From a checkpoint of a small transformer trained on Wikipedia: RMSNorm before each block.
MLP neurons of a small language model. Each row is named by its layer, matrix (gate and up: input weights; down: output weights) and neuron, and shows model dimensions 304-495. Each number is 500 + 25 x the weight over its row's rms, rounded and kept within 0 to 999. Numbers have three digits each. A neuron's up and down rows have the sign that makes its largest values positive.
After each neuron's rows, "fires on" lists the tokens most often at its 100 highest values on Wikipedia text that the model never trained on.

L5.gate715:496464473470469519526481496491514509507453447480519493514504535438513509495576503493464515535452498523472497486521496469531517511483514527482467499446515463444496526524478531458471502503513492488509450511505580575531494488463519507484512484462515470449505470513503472504546558503469537513523484506505482503521508481468505518500470510494502519495496513530526516506512487491466523486490545480500509528540466477502487521499523542501488522468527509533472509468515508534470501502486465532480538528488492508465498494523489510514511471508517504531524514527480488494488508492492512542
L5.up715:485530449475516438482512483453524479510472516487515550477488518488521477520514511486445538558475497494452526486457501500464499500467474514525458453480498483492519509485537467542519539496481509485477490514498510498460454477489520491529497446525512493476503507524529485478465484501491491458467475456531505486483516510527539495537489486514560510495557495511486484508464467494500484475495523508540516536445513502490501458485502487500459428507499506493513491493545519477484492519498488457477512531493499456541502467548477475496498528454474519490533499542527473457502510504521490495
L5.down715:529560512511483504507509504473483551490450529482526463523543495508536494501505527531516495439487547498503465534466483486507499476472451532512560513519460496519521464545475505450549467503516466506510456496508487519510470527514487531501502480496500467483532459494521528471462512513443497475485517497485514475516539499514502530511542504502446462501462500508531539494507530490517526509507474455497475512502469455462484524479497507514500519454504492507526508511516444526516489507501462470516496480489475505510517493465489524502560469471463503498497504511547478463470491536517523492
fires on: "th ", "th", "ISBN ", "k", "nd ", ". "

L5.gate845:516489456478497513479496524538491502530480476476488519530459497506474493529485478531433467508487503503465481555505499497471528458522542488553535487502500503516511556530548505486493546518457553474487494504518510464496479530487501480478456493559537518498508516496530501515506507510560492493523556530511496516574515481467464478457476490521478558497490492470526485493505533511523463511503520522540474483523512467492517517525505518511515517517518508486477520509452550477467480524507483525492541508508498532483508475464530505471525516490551463452494483513495467511506533495501480529
L5.up845:497497534542539462507509522531519560495577533490491480508498496517509495481510542523502505523475470493487513498491500462487467519519492503572499489529505467461515518483539467494529484521464497453508523496467504503437462477563471486556503516534524465512500534452535500485511492506495499523523516518507489501558496488457547488510495498500478542510525511511475501502496538526478521509513503529538483527505485503505493542465520524519507475489556510507514489545485476494549560547482467516477518486487553479454521485512493551426497572529518482505510509520483535512486491454538527543
L5.down845:512481496549558498514503519489535530484539546521468487532514481475493505528539503521553505479503516499524499515482517478511490552490495515512491506541519461454526490514532475551538464512478522493494527541495470494474467478557482539529550500480468481443470545491501473490497501517491527494495523493504524530505477503473532496557437505484477489475533510534540535466471537501497515521538481517495497512502495516479506511469498482466480486507523483556501473482498499515506535544495483472469475441476513497467508449486491512471485532475456493533517514477522503513448482465500553508
fires on: ") ", ". ", "to ", "| ", "chronology", "hold "

L7.gate347:503479487494517471499523486530538521511542488484489521547503531502514532504565496429514467507475470478529503470530506481494522514517524499495533459524461540539545487486470497507516538436510477489490490440523488522540470536487514526528485461476501453461493537592489502463516505518511506525483520541496464530531492508465505467468505461477537490510497492525514505481478526547518503543489481546500557500524562482485459549471496513464478510553509527508527460474498505520495511516486516459533473498481534520533475544520533495497453556459520506491493538478433489515514519507500495503
L7.up347:493449508479519505479518502479536525488521546517486491494520486495491499521468503490508484511501522509528482500540492495491477519494522492471465499480543530526533549498464520483524544486497492512502527489527480540480462525444487512542473499527507485483510492567514497438514479482480452492472503548496475540488514471488482443497531468424512505519472489527470509504498477535548449529486491498481490507517501421510496535498456496491468507489503517520498496498490464494491481519491487482457503478481483496467493471544476483490549517499522505513517523500469516515488504505497506508
L7.down347:496524505477497480487509492536511484506515473466501535547480515489525496491510514490470508523512486497498437504532478521486491524500482479520463460500478505507463549524472492529498551489506527486509492465519472490470496520500475539512495456501480480508532457468545480496487453522481481496478540479499561515494505458493505489498485496483501479447527498496492490485532504501484480466478485508529486540524539484500531526502451487485443489508466474546528540489518477486461493486522511499446470504498514486474498531483519500422488493535500524532494526508553524521499470525491494493
fires on: "the ", "(", ", ", "as ", "of ", ": "

L3.gate1237:499460469485433515553519506514511477511502508493542470540493486498482451546498499488485525502494485471506504493507492549494488554525505532476500525470446452503447548465482540493484504510539510521517500534550521475498511502486482473468498522517567494456462496514474513491509529506500506504483514499525517466538479519503495459493473490530518505470546495514488515509523483506466504520519502523494514539556547472489515551481531491501472530509471552532544474457523473502484484512515461511539534505487503527482519457495504480447531528439511530490483512518453504512547455487487556578
L3.up1237:489476482516504521550497575499476500500492531463510434509545508496490437495518484493484472521465520524506510494460513506491471546507511511568489492493461452491489486501468480539487461519512484469496518548474506492467512495510489525488499529518527544494494492527515497507497498467511532505506503473541494466512487529486497423515513500511507493499499483485460543490505457504465519480522526511529496554529516498458473486505528479475499484493495484510543510499498489491505489491479512456563509454472507505468527465525520503475525552451484526525508504513476549517478483495467497501
L3.down1237:489511545515549486503524493506483534517530524521476517507500539547537553516490479538559461451470516484466483531489494480503549523490502508477525468527504488495552511491549507531519501493477494521493465496490518547502505492524544490547479490516530479514549504502496469468530497497509516493541459486499497521466504508536522541507523488503443500496459488494468534526499502511515517498487471504527506518452460518489524486533446488516525482508498474501450484519465495509506453496526481501479453501492555504504508523483439488530486446524466458521460476524533483500476486512492508466
fires on: ". ", "as", "ar"

L7.gate535:507521513515526518513529520522504526505549502535504508510479516444496503494488499474500482488517496445524549489529497490519539502512482524492532527521514474553531494503515537546516503459489508515528501522495456478470537507504516479535493504474510470476469518521531493516555511461514488545512466534492524490529489556514443523495471491514411464487471492504473480550476515500534494465513496474549488479526481511484512509505558530468470489537525490457503495527493513539464481518510495487449490516510453473496480517469507491505510531499472520531502448486514452462468552525509459534
L7.up535:505497525504549461508476480536499507485513482511499497507509523494490520479480462485499519456487519535510514514510498512530504449517525517496510499470504525516529488484510506487511504475470507468463500513464464496491507497505495501529475512470486515528501481515445469510517497507488516437508492500496468520443512504478513494443470514510479512457484495485510495531459482502520518516519553519555457456491478474496495507491509497480436484568520489490486486544452492532528552495517498547511514458496493466511535509474512505546508530538512515476472559521459489487490475514484473477
L7.down535:537526539542536491535482497487512483493494520546491508513475476494405452487490492487532482531567516513477507392512487527531465512518490491538477530485507496526503524482498495532493501474502554493500500504544487495465476519517520515471502552486506469469383493527485479531539493500500458537487506540467522486501506480491500510477495512566484514474509519550487480505494489482474419465480524481481483504467504536476531502497460528511483499495497495438462472511499504482458466514495510440454523480469490499504501517498523501516470510494470545495532532506523505466501489498458489506
fires on: ". ", "\n\n"

L7.gate102:520509496495502481553480491527504495523536497507509480521513455482485534513512476467473483518518516485476528510505492513484487499496499492494532514482500487490507488516523501541515489486552522487515552517539476520544536486506492500505481538491476483502471527578499510526529523492506482529486477518465485483480501506482516510477490484515510510482513500484506469520506514525498458497520490459519494493503519496544477507467497494482427501571445479421494500479477495479510492482539466478514485479499460530553487515515541467547520518516479524482496531467496485460533463502480532558
L7.up102:491521521485555505494505497506510488473514522575477541485466485476497460442495465509518498491474478538569491502532488482479506502508502467535528493506523506495509480496498498473506503490478526486504523506475527510517465519500488497547494479473444503486494467537482476483496517451441511474487502546471466540483532562506493503489467521524517532507507497486528500485473487520486486509531508492577470495529514473486514520542480522496495516508528499482488473489460491570490489530485482535525507503523497489499519487507519452528502495514522511511501502516478493506492527503522499511
L7.down102:485525546495480479492478512493534467532487513493513510510502482518396487472479503509451455528476524496445491386494525506514489527510510479499506524516541483486566497457490491520541493517503527475501494518506495517514528479504523494496545519512511483471404495523528535491517470472545487481482528504490487509501493494505533480508495464537486534505510448504540494564516476502500481479498477455494499486481511497516537513474500527492461518505491483481469504487494511487497506524532487486481540464537460536516506489500505477494524511514474494484539522479511481471536507505484495548
fires on: "\n\n", "\n"

L7.gate643:494539466468544528473514513520562504496508483503529505465513522491479469519479496517524506489541510534514531501474474474547468484506492547506487468470540488521502538513537506452543499443519511505478462536456489509483534545497513503526487489516471489461476505505563510488470536455454528507479519503559484550471518535498502499522500479519499501468445505482469498501518520496491502520505499510525525495554514483462501492505490523482449485518518509493524517472446528512464463517529508466494476481485472500455486503467536491501527490525519532481507504543507494507518506510489508508
L7.up643:484460512492503524469526478520512531524511496472469489556497482494529497465523521475500517490499484503517485512506527490516482484537534509467481496475481508529499534513502498468483474514460495495549522478481461508514495489474509529507483528488501511514510490529508464473506529447527510498497507494480484478490543494492522490484505518444539512491464517476514485482503525444530491520457495525469485467537471492507480546519507491485435530462526465508463479490481480578438489474519490505490492516519515507513564526521564515502419528464535546528501539544494509551531549479494495552
L7.down643:490499490467499521482511532510544480510504485476517521501519510496540467488523462467540490508535482528504540510490478473525548519483502499486502465480513514491464521468535483521525501466515473478473481480539507496515512507483479463510502521542471527485540530476541482517508532536506534515491459461493516573500506530511417448514463530477523452527507475520512537494489475532504495528548514460533499522535502490510505496482531490479457492486538513492490507503493506502511463542530491472480478476501494466512447477484497490522458513504512522504480522530433543475448486523508479520
fires on: "the ", "-", "th ", "late ", "19"

L5.gate977:477546456468512492459535514461492490468515528494515492478515488530499493544486525489538501489508490483464500526502514548502497497481527522523492523468511517538536455517509527538502506491524492528496486521506504524535523494473547481470483494484501482521522509509463443475536503572509510539513501506498504515470501502533469492487499497480553511488502513506493482541510461459527495488497537522521483484430442460505510493454466469478484517478487518479474473508477488493502530498480500502447497477536497507526515521499469515513493462469462623462495521533530471519516521530493511503
L5.up977:512461524517525481474480491487482500433519545520477454489551526518525455505513502483480478500475540497550504506491553522525466511532457502493493546513491515485532500466474544526542485518504476481496491511508504462518521486459531549507512444482509473507497557523483513520559496510537447487493486509497484499472470448480479507504491524462499525480483474527515495499494509545496532505514493466538474493493461479541507488483466513478527534538519532486503525484443487510526524505480527500496491501537498492541446510553473561483464474491485523474513523484481488489451461519518468444
L5.down977:525490517457479494503524471456505499524507497492499485498492463511529466458520467490491479507501525462501560543473528473516518516521415498515490461542481506536504543471536490512545454508513467466546532486455491505479498482546489517499511496480510505458466493508488515481497512498524503515530505455467477502495486496463486527543530521466492493526436456561501513496498511500469543459494451503567476499501492538526512489481528504477524499488516505508545520489491531494513511519514515536523467500512467502494485500521458503481472461523515496533527460498501506522500486496504457496
fires on: "un", "de", "highly ", "most "

L7.gate753:503517494443515485533512496505531489533527494542502516492494491481462481514478512472476544504481520508492520504576510547533488490485450537543526509518473496498517502490577487522490503492505515518520530520536444512499542515492544482529491500504467501519477468503493549538485450469517503535460464561488533474493486492504524494490453497531495475454481474479509521538565520482498478499522529512490525471494504496528503486507471499497464491497470494490477504490513468524498492503524484514481484491481472482524495526489513455494522464497473501470511519531483532467520516538519434521
L7.up753:479511514547509491472499508515503494478537453519528516513460481467504474492467524503514509512513494492517522485551514491484498523554531536518511549509504457518521506510529519487463542515494506496539499515532533499504550514464536484518561515497517489436489476483539492507508495519511500487447505491492482477499476522564505500535486464548500485495516481480457509513495473546496497462547520516514521477509499482492515507495476535505470513489517481473467475473507501513556508523527493473481512563508519505509516455528519460510463525486504486543524469492455482478502509521510501472
L7.down753:475501510475518481544518501504503494515486508468486494516485471474361447505513476477474459475490506494481462391488524495521502499540480492493522501524513494457545483479499509515496505508520606537512515516523466517493500514494532479537491508463480502512411499497526512487513466480568516508472491507486488513536482513509534501514488498459497501485485476472499511528499504505518480453483488502527466503514491490551465493487490524514465529482508495477460485501511474520488481522476491471504481493512479482506525508499509513498497497533470546502515458528474514504469537504481472506
fires on: ". ", "\n\n", "). "

L7.gate603:521481495495479543506532507511445523503477514481471518513481475481508465454510503504507485538478533502515535499531486502520478483554552516504512470498541482492472463497485550498500521449506494514475509481500484499513530514505479535515497514515504517474472522472471475509478506515538485466502480475515511479467518500476494485513471481464537520481522500424547464494520491503505565515488548504501511475542545488526532534493489481479484506528513491480460472522528489496477528528532527508434511490501472508513482500541505484501530548458508513520456525485481496516514548501535521500
L7.up603:493510512472501482489507509494529563524478471523458507499567555528489491518491524458538538486471481453535507510530460522486473500514494519512411531481472495473507480507493533461498530485473511542508505489504506501515465515494531490511494491517529558452495496534519506482480537413542524483459486503535471520504493545498514485548507486457519503473450496505483478480481523465506482493506493483451512521485531551494488504531511504515477489494536499521519458491486514515487485504471537487500498475510539521508499483486499514521463546538524521501543501506479506507522521499505489500
L7.down603:481462473508459475517457528524472531533499490462463454516499550466524487449455475484523541482483473503478529503525510477466564473473492474543472538492458495484483500463533506510489532497544530528559501482552523464507472491497473497503533501493492527453454529470515540470500496512529495521503455526575540506474500498458500505463490500489489518478510475554454489503507460512509483486481494497531528485505507524496526482468482509513461493473493488520508466514469529491558501509449477516468478496479497508484520457526503498482497548473491540521522495522495495506499504514479475520
fires on: "th ", "the ", "Second ", ": ", ", "